Weights of a small transformer language model: width 768.
MLP neurons of a small language model. Each row is named by its layer, matrix (gate and up: input weights) and neuron, and shows model dimensions 256-319. Each number is 50 + 12 x the weight over its row's rms, rounded and kept within 0 to 99. A neuron's up and down rows have the sign that makes its largest values positive.
After each neuron's rows, "fires after" lists the tokens most often just before its 100 highest values on Wikipedia text that the model never trained on. A number after a token or word is its count.

L2.gate942:44 62 56 39 42 57 55 47 48 41 46 47 58 44 62 80 62 56 43 58 44 54 45 34 59 55 50 16 81 64 53 71 67 47 54 65 46 45 34 43 56 58 45 39 43 38 38 44 55 65 46 57 61 68 46 68 27 43 40 59 74 50 43 40
L2.up942:42 47 51 62 40 59 58 60 65 63 55 51 42 65 45 32 52 48 66 65 55 41 41 60 33 41 44 61 58 58 44 32 39 20 64 65 49 52 51 25 60 52 72 47 56 58 60 44 32 55 59 56 39 54 50 28 72 42 58 32 51 46 48 54
fires after: "1" 53

L4.gate868:28 60 78 16 34 40 31 50 48 48 48 38 53 47 52 44 51 66 68 62 59 44 41 45 62 44 64 35 45 74 59 70 65 49 43 49 30 33 36 53 45 39 61 76 63 52 54 38 35 43 58 37 62 54 58 37 53 46 46 39 63 48 41 44
L4.up868:61 56 48 34 47 40 40 40 48 39 43 51 29 55 52 66 39 46 60 62 60 53 44 38 51 31 58 30 42 71 71 46 80 52 18 27 57 68 55 68 60 44 71 58 58 48 46 67 45 55 62 42 40 45 52 68 55 46 42 22 48 54 38 76
fires after: "1" 56, " (" 12, ", " 5

L2.gate34:34 36 42 52 52 49 51 50 53 46 36 59 35 53 51 52 34 68 50 48 39 60 44 58 43 55 36 49 53 49 52 67 46 64 53 50 43 29 44 55 57 58 45 58 47 58 41 41 45 67 36 60 42 53 58 58 44 97 71 72 55 34 39 41
L2.up34:43 60 28 33 53 82 40 33 64 47 59 41 41 55 47 47 54 48 39 50 38 37 38 34 79 64 58 34 60 46 47 56 36 52 39 57 54 47 35 57 65 54 56 50 51 43 63 30 59 45 43 47 51 57 57 73 41 59 49 38 53 46 56 58
fires after: "\n" 31, "| " 9, " | +" 7, " Group" 6, " (w" 5

L4.gate829:35 43 50 34 39 49 70 37 48 39 37 51 53 55 37 25 42 44 32 52 43 39 54 54 36 44 50 50 33 53 42 42 58 54 36 34 28 34 78 53 50 50 65 61 28 56 46 39 44 49 36 45 41 59 46 56 56 52 53 21 29 50 60 55
L4.up829:50 48 49 58 51 66 35 49 45 36 68 62 43 63 52 48 61 43 67 61 55 48 61 53 56 29 51 49 37 49 66 48 48 36 49 33 58 44 61 72 61 31 47 44 18 52 48 37 53 37 50 39 48 53 51 50 57 33 55 45 56 52 50 48
fires after: " (" 16, " | " 15, ", " 11, "; " 5, "| " 5, " (w" 4

L4.gate1388:59 28 38 48 46 47 63 54 23 53 43 52 71 26 39 42 41 55 49 63 45 47 18 35 52 51 52 50 43 51 48 48 64 48 45 68 46 48 65 55 68 53 50 50 39 25 50 51 53 49 36 51 63 51 41 39 47 51 60 46 68 37 63 57
L4.up1388:54 50 70 34 27 41 52 43 55 41 32 57 49 44 33 44 53 41 45 49 48 53 59 69 47 49 38 64 44 40 52 47 48 40 59 35 38 59 46 59 58 40 43 58 53 44 58 54 47 44 64 44 71 51 63 44 60 56 35 54 43 38 48 48
fires after: " | " 41, "a | " 5, " |  |  | " 5, ", " 5, " | A | " 4, " | H | " 4

L2.gate105:50 47 31 39 51 57 77 51 33 50 63 45 67 57 44 42 19 49 42 53 39 53 47 71 61 58 65 44 47 54 52 70 60 63 79 41 55 40 77 61 63 62 46 45 41 39 47 52 32 26 52 59 46 52 20 47 40 43 65 58 57 42 56 59
L2.up105:52 51 46 31 19 58 54 59 35 45 41 50 53 67 47 52 45 57 43 74 48 55 34 46 62 53 47 44 37 46 31 65 74 51 59 57 49 54 59 72 75 33 60 43 51 50 52 46 67 48 48 59 47 43 39 45 45 44 36 59 73 31 55 53
fires after: " | " 33, " / (" 18

L4.gate1080:48 51 37 55 51 37 72 59 41 59 66 54 54 54 44 48 55 49 49 40 38 56 50 45 42 52 53 71 16 37 45 43 65 74 40 39 54 34 58 31 61 68 67 46 47 56 56 62 48 53 64 43 50 41 29 76 65 29 55 59 52 44 47 47
L4.up1080:44 59 40 55 63 44 55 42 41 41 47 47 51 54 34 52 51 60 48 42 34 42 52 55 53 55 59 53 61 51 39 73 46 62 59 59 67 38 51 21 71 39 23 31 46 67 65 66 66 72 52 48 75 47 31 44 38 42 67 57 44 38 40 21
fires after: "2" 34, "1" 11, "| " 8

L2.gate502:47 41 58 47 52 48 33 37 23 56 39 43 50 51 71 43 63 44 43 38 49 61 54 40 32 45 36 43 58 35 76 52 58 44 48 30 41 37 71 71 54 46 51 59 38 49 60 46 89 48 51 60 59 54 50 20 52 78 43 48 49 25 73 43
L2.up502:42 43 47 64 43 44 41 37 40 50 45 56 65 50 49 42 43 31 25 99 62 35 69 42 33 51 53 67 57 57 54 61 47 63 73 49 63 45 29 53 58 40 61 61 42 61 39 26 45 67 50 50 47 54 48 50 20 38 19 47 55 53 47 24
fires after: "\n" 33, "2" 18, "1" 13

L2.gate1607:47 49 43 56 36 51 49 51 50 49 40 40 60 48 70 52 56 64 40 60 43 48 42 54 47 56 60 24 67 63 47 42 49 38 51 53 63 56 41 50 48 67 54 58 52 44 51 62 55 50 47 63 58 42 46 66 65 50 40 69 56 36 65 43
L2.up1607:48 50 40 37 59 53 58 36 66 54 46 54 20 70 43 62 58 60 50 46 51 28 33 37 37 58 72 61 49 43 63 58 69 49 46 51 51 46 44 45 63 53 55 61 57 53 37 54 61 29 31 39 56 60 68 50 47 63 39 33 41 61 31 65
fires after: "." 31, " |" 8, ")" 7, "s." 4, " |  |" 4

L2.gate795:46 56 41 43 52 58 60 29 28 51 48 31 37 73 49 48 66 46 40 46 55 48 62 33 36 22 51 57 38 40 43 51 54 52 62 40 59 52 43 40 47 40 51 57 48 52 48 69 66 37 31 56 34 35 38 55 41 39 57 13 75 67 78 37
L2.up795:67 27 64 51 49 45 57 50 33 53 72 27 76 47 47 57 63 38 46 52 47 55 69 50 73 58 41 45 51 43 28 37 59 55 37 43 64 63 44 44 47 60 58 35 59 54 43 55 25 62 65 38 55 53 56 57 43 49 35 28 64 50 60 64
fires after: "2" 57, "1" 33

L2.gate990:56 31 47 48 37 65 47 37 29 59 48 42 69 76 47 51 47 71 79 45 40 41 61 47 54 57 63 51 55 59 45 55 40 51 46 53 28 58 48 43 44 51 60 30 52 49 58 37 56 59 21 58 42 58 50 43 50 45 34 41 40 50 22 40
L2.up990:47 52 19 44 47 53 51 56 44 70 56 49 36 46 60 62 63 70 50 52 34 42 56 51 35 52 51 73 38 59 63 59 28 49 34 53 37 54 65 41 49 34 57 67 39 65 19 36 71 47 28 62 57 50 30 50 61 51 53 25 46 37 42 55
fires after: " |" 23, "." 14, " |  |" 11, ")" 9

L2.gate255:44 44 29 59 39 33 66 13 31 56 73 66 41 50 46 56 46 41 58 59 69 35 46 48 47 46 46 37 58 54 53 46 48 57 56 52 58 73 46 60 57 37 50 64 56 66 58 55 52 38 35 37 31 50 69 59 50 67 61 41 50 45 64 59
L2.up255:49 50 61 58 57 51 54 58 60 55 43 67 67 26 63 47 45 61 71 51 35 48 46 62 66 50 64 63 67 51 41 33 53 20 44 40 37 40 38 39 59 65 26 37 51 48 54 48 60 58 62 45 48 44 33 44 40 69 45 53 49 47 46 27
fires after: "2" 34, "3" 20, "1" 18, "4" 11

L4.gate333:44 41 61 66 59 76 48 43 51 66 39 65 40 63 72 51 56 58 47 63 60 43 53 38 45 62 42 50 58 45 43 50 56 53 55 44 50 44 43 43 69 42 29 56 43 47 55 65 57 45 45 58 61 45 45 73 52 43 44 41 50 53 55 52
L4.up333:57 68 54 59 50 32 40 46 37 63 53 55 35 46 40 49 59 59 41 40 67 60 59 47 50 44 53 67 46 57 26 49 50 41 42 45 59 53 51 37 46 60 71 55 43 53 40 56 46 51 51 49 52 63 57 44 39 51 56 47 59 76 30 40
fires after: "2" 42, "1" 8, " career==" 4

L2.gate1457:42 62 59 59 59 31 53 33 53 69 59 51 69 62 38 73 57 53 29 46 51 37 27 40 43 55 52 58 37 74 58 52 51 37 49 42 63 42 51 40 54 42 34 52 31 50 61 42 62 30 41 65 43 48 56 45 53 79 56 52 37 60 48 39
L2.up1457:54 49 47 39 43 60 62 55 46 36 42 45 63 54 48 37 40 37 67 49 59 31 43 58 70 44 65 34 45 64 55 68 67 69 38 49 52 48 42 60 70 21 49 65 42 39 73 15 35 64 70 75 45 41 14 48 44 49 51 40 66 58 33 41
fires after: " and" 34, ", and" 17, "s and" 4, "), and" 4

L4.gate36:56 55 46 63 54 42 33 41 61 46 69 50 52 43 45 48 21 36 63 18 47 40 40 67 29 36 60 52 46 82 41 56 56 65 36 41 55 57 56 48 45 30 53 63 43 57 75 42 49 49 54 55 49 46 57 22 42 64 46 61 61 40 53 38
L4.up36:73 26 40 52 27 36 30 39 45 64 63 56 71 30 44 54 32 40 51 26 54 51 24 40 62 49 53 60 36 39 49 67 40 33 41 35 46 56 91 53 51 46 41 44 31 73 22 66 55 62 60 44 38 58 42 47 35 59 35 35 60 35 48 50
fires after: " |" 26, "\n\n" 15, ";" 6, "|" 5, "\n" 5

L4.gate1204:35 57 67 56 37 41 44 51 64 59 54 43 60 56 67 47 41 62 52 33 17 33 40 43 67 50 48 59 49 75 54 46 40 74 50 55 39 49 57 37 55 44 65 48 44 35 62 50 59 45 27 49 54 37 44 50 41 73 65 52 38 52 35 46
L4.up1204:38 53 49 49 66 41 29 35 29 36 54 55 36 38 56 47 53 59 62 50 51 48 37 43 62 38 58 45 55 56 58 45 45 59 36 45 39 41 75 49 59 60 57 49 44 14 50 45 40 41 50 42 39 37 53 44 25 39 43 33 43 43 53 34
fires after: "\n" 35, "'" 21, "| " 12, "\n\n" 10

L4.gate1463:33 42 60 60 63 47 33 42 64 36 68 58 33 52 48 58 34 54 37 58 49 24 39 50 34 53 63 54 55 37 67 44 73 52 56 61 40 43 61 44 53 48 62 72 70 71 38 43 59 32 40 51 41 48 50 29 33 41 24 35 75 51 49 67
L4.up1463:48 43 33 63 58 50 56 49 67 66 44 36 25 42 28 60 41 48 46 47 43 19 26 52 43 54 58 50 33 40 61 47 51 40 30 55 40 40 66 67 35 44 66 37 55 51 50 60 64 27 47 48 58 55 57 39 58 47 46 23 61 74 42 37
fires after: "2" 29, "| " 12, "1" 12, "999" 7, "020" 5

L4.gate1092:31 65 54 54 44 28 62 44 42 47 56 60 41 35 71 45 37 74 39 41 51 57 67 54 40 59 66 38 42 57 63 42 61 53 44 44 52 65 70 60 29 64 41 59 46 42 68 35 66 55 45 30 37 50 58 41 37 65 41 48 64 30 42 75
L4.up1092:43 59 59 32 57 40 47 45 60 64 36 47 33 56 53 49 68 75 51 28 45 34 52 44 48 47 49 46 48 64 47 53 47 55 38 45 43 44 42 46 56 59 51 53 42 74 41 63 54 73 67 42 58 50 55 67 16 58 32 48 55 23 30 46
fires after: "2" 37, "1" 18, " | " 5, "." 4

L2.gate1868:64 46 40 36 60 39 51 36 63 55 47 37 53 49 47 51 41 43 53 53 33 40 47 35 49 50 65 40 56 52 61 59 61 60 51 38 53 44 49 53 50 45 53 43 42 51 40 46 67 52 29 58 40 35 58 21 44 55 49 19 38 51 53 49
L2.up1868:29 48 33 35 64 69 56 51 53 63 85 60 44 30 52 60 53 46 28 57 61 60 32 46 34 40 24 57 32 39 75 39 55 31 49 39 37 46 49 32 40 62 39 64 41 65 53 60 70 53 44 64 48 67 67 49 47 47 47 45 32 53 56 42
fires after: "0" 31, "1" 16, "2" 8, " | " 5

L2.gate396:41 56 50 51 48 55 31 72 51 73 52 45 58 46 55 39 50 28 53 28 37 25 47 39 40 43 57 43 46 53 68 39 42 66 38 62 69 46 79 46 70 41 61 53 41 41 61 60 50 39 63 36 52 49 60 48 27 52 52 42 43 52 78 56
L2.up396:52 23 46 62 34 43 40 28 47 47 46 55 37 82 41 50 65 45 47 58 46 59 55 57 40 30 46 41 26 53 32 56 56 68 22 40 42 45 62 52 50 31 41 38 56 48 50 42 70 58 51 67 36 49 34 43 22 52 51 31 38 43 68 41
fires after: "2" 18, " " 15, "1" 7, " '" 5, " for" 5

L4.gate277:65 58 54 51 42 61 26 54 73 47 42 79 27 50 55 57 46 32 74 38 37 45 51 64 51 57 29 30 55 70 59 34 52 53 60 69 52 37 46 55 79 48 41 56 40 40 47 33 39 47 27 46 76 57 51 42 30 53 46 50 52 31 34 53
L4.up277:54 88 43 70 36 34 64 41 75 46 63 36 44 66 58 64 51 52 52 51 47 52 48 63 40 55 64 62 54 40 61 78 34 32 39 55 48 60 55 44 63 57 59 64 51 40 38 45 60 49 52 41 47 48 38 65 58 55 52 47 59 41 47 44
fires after: "2" 32, "1" 18

L4.gate370:48 57 42 46 63 57 41 46 29 60 54 40 56 92 41 50 62 38 57 42 57 68 58 55 61 43 49 47 66 41 38 48 42 43 70 43 46 80 48 31 32 79 76 53 54 31 49 46 38 46 65 58 70 59 69 50 46 45 60 27 53 51 41 46
L4.up370:57 66 31 47 51 22 48 43 44 38 62 71 34 52 79 53 48 38 18 64 45 41 47 29 63 59 40 57 48 54 68 42 48 35 56 26 61 63 56 39 72 94 50 49 56 32 56 49 35 52 70 40 57 62 89 33 60 48 41 43 57 50 45 47
fires after: " | " 57

L4.gate978:38 55 70 65 37 60 52 46 42 50 43 53 54 47 46 36 37 62 57 63 51 32 60 48 44 49 67 45 55 29 60 63 45 49 39 43 55 67 65 49 73 63 47 67 48 52 68 58 75 49 68 46 30 40 35 64 31 55 49 51 54 39 42 46
L4.up978:57 66 45 36 37 61 41 55 52 45 66 45 74 58 69 32 46 74 38 44 57 41 49 55 48 39 67 45 72 49 79 42 68 42 43 44 76 39 43 66 31 56 73 51 33 71 60 52 44 33 50 50 65 55 43 49 36 39 26 53 66 45 45 42
fires after: "1" 65, "2" 22

L4.gate1820:52 37 40 48 47 41 45 46 56 70 46 73 51 47 69 47 66 48 32 67 86 51 52 54 58 37 62 48 40 49 57 39 58 67 52 30 80 48 45 52 51 59 51 67 33 58 44 63 55 58 55 45 64 49 58 53 48 69 46 52 55 42 48 68
L4.up1820:71 50 42 43 59 52 51 42 53 47 45 47 72 48 60 57 44 47 15 17 49 56 38 52 43 54 69 36 31 44 46 40 65 50 65 57 52 69 35 66 56 47 76 77 68 57 42 55 53 45 52 65 40 24 42 53 53 50 43 37 48 43 43 46
fires after: " | " 57, " (" 12, "; " 7

L2.gate1082:50 51 65 41 35 55 46 66 35 45 53 75 51 57 40 50 50 66 60 55 51 41 52 49 56 56 67 55 67 41 36 47 43 68 22 60 43 38 59 28 35 57 66 50 37 43 45 55 66 37 39 77 42 39 46 55 41 61 59 50 40 54 38 49
L2.up1082:60 51 40 39 27 60 48 47 36 40 41 58 36 72 59 55 39 44 68 57 58 58 61 55 55 50 55 38 32 58 61 47 48 55 48 61 30 42 56 35 53 53 65 43 67 67 43 40 61 29 37 28 66 55 36 56 56 31 35 28 62 55 52 27
fires after: " |" 20, "." 13, ")" 11, " |  |" 9, ";" 4

L2.gate2025:44 70 53 32 53 55 53 21 46 51 50 58 57 48 38 43 56 38 24 59 50 47 50 34 51 45 59 61 45 49 57 39 68 60 68 38 35 50 45 55 62 40 59 60 63 52 48 31 43 47 36 67 40 54 37 50 47 33 40 67 47 40 52 54
L2.up2025:48 43 83 36 36 69 32 59 52 46 30 60 28 40 58 40 47 35 46 25 57 56 56 46 56 44 82 50 48 59 43 41 55 37 48 43 27 84 46 63 63 64 52 45 47 48 63 49 48 53 63 52 47 56 38 53 58 30 58 36 46 62 49 59
fires after: " | " 32, " / (" 17, "–" 7

L2.gate908:50 36 49 41 46 46 25 37 15 53 35 49 47 44 40 39 52 61 71 72 55 38 38 50 48 33 49 56 45 52 32 43 62 45 59 46 47 63 66 49 64 73 62 56 45 46 41 41 54 51 50 66 76 36 54 50 59 78 53 42 45 20 43 39
L2.up908:60 41 42 57 62 55 55 57 46 30 64 74 75 55 55 63 23 71 62 52 63 65 45 62 46 45 75 46 44 50 46 25 62 32 48 66 62 42 55 42 55 48 59 35 43 43 47 52 19 76 57 51 42 61 70 49 52 63 60 48 76 39 53 40
fires after: ", " 31, " November " 9, "| " 8, " May " 6, " September " 6, " December " 5

L2.gate161:60 74 49 44 32 64 55 45 39 70 38 57 51 59 39 82 64 83 44 50 49 51 25 48 74 62 36 37 44 38 53 48 40 48 39 67 48 46 84 47 54 56 57 26 48 38 50 41 56 37 32 55 49 50 53 71 26 52 38 28 51 37 34 31
L2.up161:67 51 66 58 49 40 58 66 46 17 68 56 45 36 61 38 43 57 54 48 32 50 40 54 17 61 73 54 50 74 42 45 37 49 56 39 37 46 47 50 47 48 83 65 56 61 18 44 70 32 42 53 72 50 41 63 66 53 53 44 49 57 37 46
fires after: " |" 26, " |  |" 11, "." 10, ")" 9

L4.gate1013:53 50 47 61 40 49 49 47 63 67 74 67 41 39 74 47 49 25 46 22 39 51 55 61 52 52 49 41 33 31 57 27 60 65 47 53 48 37 49 56 51 34 66 16 60 62 55 74 52 65 51 44 63 75 48 64 51 46 23 61 51 31 29 38
L4.up1013:34 67 35 60 76 38 51 42 46 74 55 51 40 48 54 64 34 44 72 66 46 54 44 42 48 35 45 44 74 60 25 46 41 44 64 53 51 49 33 33 42 62 63 51 60 45 56 42 59 51 60 84 47 44 54 12 47 53 41 41 42 57 63 82
fires after: "0" 26, "2" 15, "1" 15, "3" 5

L4.gate20:29 62 52 56 53 51 51 49 44 58 62 72 51 26 49 37 50 38 67 52 41 46 28 60 46 49 85 42 64 28 36 69 64 51 37 46 25 40 65 42 65 53 39 38 56 37 61 55 55 41 55 60 42 66 44 50 59 38 66 51 62 47 53 34
L4.up20:45 60 44 51 51 49 63 39 48 52 49 68 40 41 45 37 42 53 62 57 58 49 55 44 37 39 44 39 49 44 50 35 43 42 56 74 62 40 58 49 48 33 65 65 54 41 62 68 57 40 69 41 10 73 36 52 59 29 42 22 36 34 49 40
fires after: "–" 37, " | L" 6, "iga" 5, "17" 4, " He" 4

L2.gate1597:59 57 59 48 28 32 60 41 30 46 33 41 60 51 70 60 74 46 69 53 37 61 47 37 61 47 56 50 67 68 41 73 78 68 48 47 40 52 70 52 56 66 63 48 32 48 73 58 65 37 57 64 68 49 38 70 50 46 53 39 65 59 56 40
L2.up1597:41 40 57 61 55 38 54 54 43 58 54 39 46 50 39 45 33 51 56 52 26 48 35 55 63 61 55 62 35 42 64 39 60 57 51 45 32 54 66 32 67 46 54 53 34 58 51 59 53 45 54 45 76 60 43 52 44 65 59 50 58 45 68 33
fires after: "–" 65, " | " 6, "6" 4

L2.gate198:62 55 65 47 52 33 50 52 39 45 40 47 51 49 45 51 41 64 50 64 53 39 52 37 30 45 25 61 41 54 53 67 39 61 47 49 38 40 68 52 65 70 58 74 46 50 65 31 53 47 39 25 40 38 34 34 43 61 58 45 39 33 24 48
L2.up198:45 71 43 27 65 73 42 49 41 41 55 51 67 52 68 56 49 34 50 52 45 49 42 44 61 53 36 63 40 26 38 42 65 57 49 47 63 43 45 33 68 49 36 31 49 84 45 45 57 51 45 39 60 39 62 41 50 35 38 60 38 42 47 31
fires after: "\n" 27, ", " 17, "\n\n" 12, " November " 7, "===" 4, " May " 4

L2.gate11:52 54 43 41 57 39 57 47 22 39 47 66 63 53 52 45 54 38 54 42 49 56 65 28 57 19 32 67 62 51 46 37 68 57 52 26 54 46 44 67 50 52 55 53 59 34 45 45 51 59 49 70 54 44 40 58 36 54 48 46 62 42 59 47
L2.up11:44 55 47 76 27 41 49 49 44 24 32 50 51 41 65 49 55 55 63 39 64 48 30 42 44 51 56 38 72 47 11 67 50 50 56 58 41 34 38 39 48 70 56 59 52 60 48 33 57 46 65 39 74 79 45 56 47 57 35 48 42 60 36 52
fires after: " | " 28, ") | " 11, "21" 8, " - " 8, "14" 7

L2.gate751:37 51 68 27 65 38 61 50 10 47 37 56 59 43 25 54 65 55 61 29 48 46 43 56 54 38 69 62 59 43 49 46 67 88 42 51 39 43 63 31 71 53 61 52 35 39 52 27 51 62 48 25 36 33 48 43 54 48 26 65 48 38 35 44
L2.up751:48 37 39 42 29 49 45 30 50 58 35 52 55 46 65 44 54 56 61 64 52 68 46 69 42 38 54 45 52 45 17 57 43 65 43 41 61 83 39 62 40 51 52 55 63 63 44 41 32 58 49 45 55 55 36 54 26 42 59 35 72 51 34 72
fires after: "," 33, " | " 25, ": " 8, "; " 5, " (" 5

L2.gate174:61 39 36 44 31 37 33 66 38 55 47 65 51 44 67 67 58 73 50 51 57 40 34 46 36 60 76 43 39 50 65 37 38 38 44 71 48 62 68 41 31 64 40 46 36 62 20 56 78 41 26 47 73 49 45 64 25 72 60 37 75 49 38 31
L2.up174:45 42 64 43 43 58 43 48 33 48 52 45 55 81 50 51 41 67 44 42 46 42 45 47 58 65 40 39 60 32 70 48 42 56 33 41 38 25 51 43 38 61 68 43 59 55 36 77 61 26 32 58 62 68 63 59 50 43 52 45 34 42 59 45
fires after: "." 22, " |" 17, ")" 8, " |  |" 7

L4.gate867:35 60 12 52 53 29 56 38 60 53 51 62 43 48 43 45 47 37 18 43 53 52 46 48 59 42 20 53 37 41 56 53 60 66 54 38 55 45 49 29 62 45 65 80 54 49 50 48 54 56 67 75 46 49 50 68 60 67 44 37 55 54 47 70
L4.up867:43 53 56 51 44 51 48 52 74 43 45 61 44 45 56 44 56 31 64 33 35 35 40 39 32 41 61 39 33 50 51 63 75 60 59 46 52 68 51 58 46 29 54 47 52 46 69 31 56 26 49 54 62 55 26 54 40 51 57 60 44 50 64 50
fires after: "," 41, " | " 28, "; " 7

L2.gate1112:48 54 34 40 28 27 33 44 41 47 44 52 52 71 55 40 60 62 64 44 56 65 38 56 33 67 58 51 51 70 33 44 47 60 68 48 62 50 50 57 40 79 42 55 47 47 61 27 32 25 25 57 70 57 37 23 41 34 44 40 51 37 63 55
L2.up1112:46 42 50 56 60 55 46 36 48 78 72 68 64 39 60 67 59 46 38 43 59 34 60 60 40 52 40 34 66 31 51 34 53 36 70 34 49 56 47 45 53 50 61 43 39 46 54 52 64 68 49 53 51 63 41 47 72 59 41 55 66 63 50 49
fires after: " | " 17, "2" 16, "1" 10, "5" 7, "6" 5

L2.gate1912:69 34 59 48 56 62 47 42 82 46 67 48 57 50 51 50 22 61 37 37 35 54 36 50 33 39 37 49 51 68 61 61 55 63 84 41 53 32 55 39 61 40 54 35 42 43 52 44 44 56 72 77 44 80 63 49 42 42 44 29 42 57 47 60
L2.up1912:45 43 38 33 54 41 68 50 54 52 38 52 27 43 81 47 67 59 38 47 40 25 43 40 60 45 43 53 72 57 44 62 64 55 45 70 64 38 52 55 36 37 55 40 60 50 34 49 36 57 41 58 52 58 63 32 49 36 72 55 35 65 39 55
fires after: "|" 15, "\n" 14, "| " 14, "1" 13, "ops" 11, "2" 7

L2.gate1161:50 42 32 65 38 89 33 57 46 55 53 68 39 58 59 32 46 50 58 50 43 57 50 53 49 52 52 53 66 73 39 59 51 65 53 52 64 58 52 53 58 73 55 57 54 62 57 44 52 29 40 34 58 31 35 38 28 57 48 45 57 62 48 46
L2.up1161:57 53 46 65 48 68 52 49 67 44 69 62 64 59 22 49 57 36 47 57 53 46 65 52 34 41 57 29 45 59 38 67 43 42 47 64 48 72 37 32 46 37 32 78 54 52 60 41 52 59 55 57 73 72 54 42 53 66 46 36 34 54 47 25
fires after: "–" 65

L4.gate431:54 56 59 53 55 62 49 41 51 79 57 66 46 60 74 29 57 42 60 68 37 72 59 67 64 40 75 44 65 36 56 48 55 49 69 51 44 52 47 34 43 64 51 52 66 55 40 42 39 57 34 50 62 64 62 55 43 58 54 62 50 59 49 63
L4.up431:52 52 37 31 59 43 51 30 50 44 80 37 77 45 56 53 42 37 33 43 41 22 40 49 48 64 53 65 57 61 71 52 47 48 26 53 46 56 50 60 55 49 60 58 55 53 44 49 52 65 57 32 30 47 39 42 37 34 60 54 47 62 77 54
fires after: "1" 56, "2" 12, " of " 4, " from " 4

L2.gate741:65 46 47 37 49 46 61 58 42 66 47 41 44 61 54 51 37 65 64 68 42 45 48 48 45 64 58 44 63 52 53 44 54 55 42 42 44 53 59 40 35 67 61 46 48 70 21 41 57 41 26 58 82 56 52 71 69 26 36 38 27 47 40 46
L2.up741:59 32 47 46 54 52 72 67 51 39 51 51 61 50 31 70 60 68 37 35 53 40 45 44 53 61 57 54 50 66 40 43 56 46 34 28 60 45 75 46 47 57 83 48 51 53 37 40 68 41 31 56 41 55 62 40 54 48 61 40 46 52 55 72
fires after: "." 17, " |" 14, " |  |" 8, ")" 7, ";" 5

L2.gate463:36 58 36 46 33 58 56 28 51 39 39 51 59 55 46 69 35 42 38 51 37 45 49 55 63 60 51 52 36 39 53 59 41 63 35 27 54 40 74 42 77 69 46 41 47 53 45 37 33 59 46 58 48 24 09 56 62 53 54 49 54 51 44 51
L2.up463:50 41 25 67 62 33 39 68 52 45 44 56 24 45 58 63 70 41 59 70 56 61 51 54 58 28 50 69 48 43 64 59 59 63 49 60 53 47 46 45 73 55 23 46 41 46 32 69 45 64 45 48 71 53 07 51 35 54 55 42 61 55 49 40
fires after: "." 30, " | " 25, " | −" 7

L2.gate704:42 54 46 40 63 45 45 63 48 53 64 35 57 43 62 27 45 66 67 45 42 63 46 45 49 40 55 33 37 59 71 57 52 52 48 47 84 61 70 40 66 54 47 35 69 40 33 42 58 60 61 42 43 38 45 47 40 33 41 58 60 71 56 52
L2.up704:28 49 46 49 61 63 82 27 61 33 41 46 48 49 64 50 46 63 44 41 48 64 60 39 54 52 49 50 56 49 47 47 43 61 49 14 53 62 43 66 42 43 40 64 31 45 53 48 51 51 66 40 49 55 32 61 45 47 49 39 58 58 40 73
fires after: "1" 32, "2" 28

L4.gate1494:55 53 47 53 31 24 61 63 57 24 44 52 59 65 51 47 69 62 46 35 60 51 54 62 54 30 34 56 52 54 59 40 30 18 53 67 37 44 86 50 57 32 33 54 56 62 48 46 82 46 54 57 54 44 44 60 53 38 53 50 47 31 57 44
L4.up1494:63 58 68 21 37 52 50 46 67 35 58 59 63 71 36 28 47 64 63 48 54 60 64 45 60 46 43 67 67 61 36 62 37 50 54 41 63 30 75 33 57 55 70 39 32 31 46 76 39 38 54 56 49 49 49 53 46 39 67 47 56 73 60 71
fires after: " | " 35, "; " 14, ": " 4

L2.gate667:48 52 57 50 36 39 32 67 48 39 39 57 44 74 48 56 57 67 23 58 45 40 43 49 52 62 46 66 35 66 66 46 50 51 45 52 42 28 56 40 62 41 65 50 52 42 57 24 45 58 83 51 58 52 46 55 36 54 64 42 67 65 47 53
L2.up667:84 57 64 57 42 55 51 40 39 59 45 49 54 53 49 61 51 35 37 74 50 48 55 40 47 55 35 65 34 49 54 46 35 41 45 53 28 84 54 38 35 61 20 63 44 50 41 45 27 44 53 56 71 60 52 60 52 56 44 23 35 52 66 59
fires after: "–" 43, " to " 19, "-" 11, " to" 4, "2" 4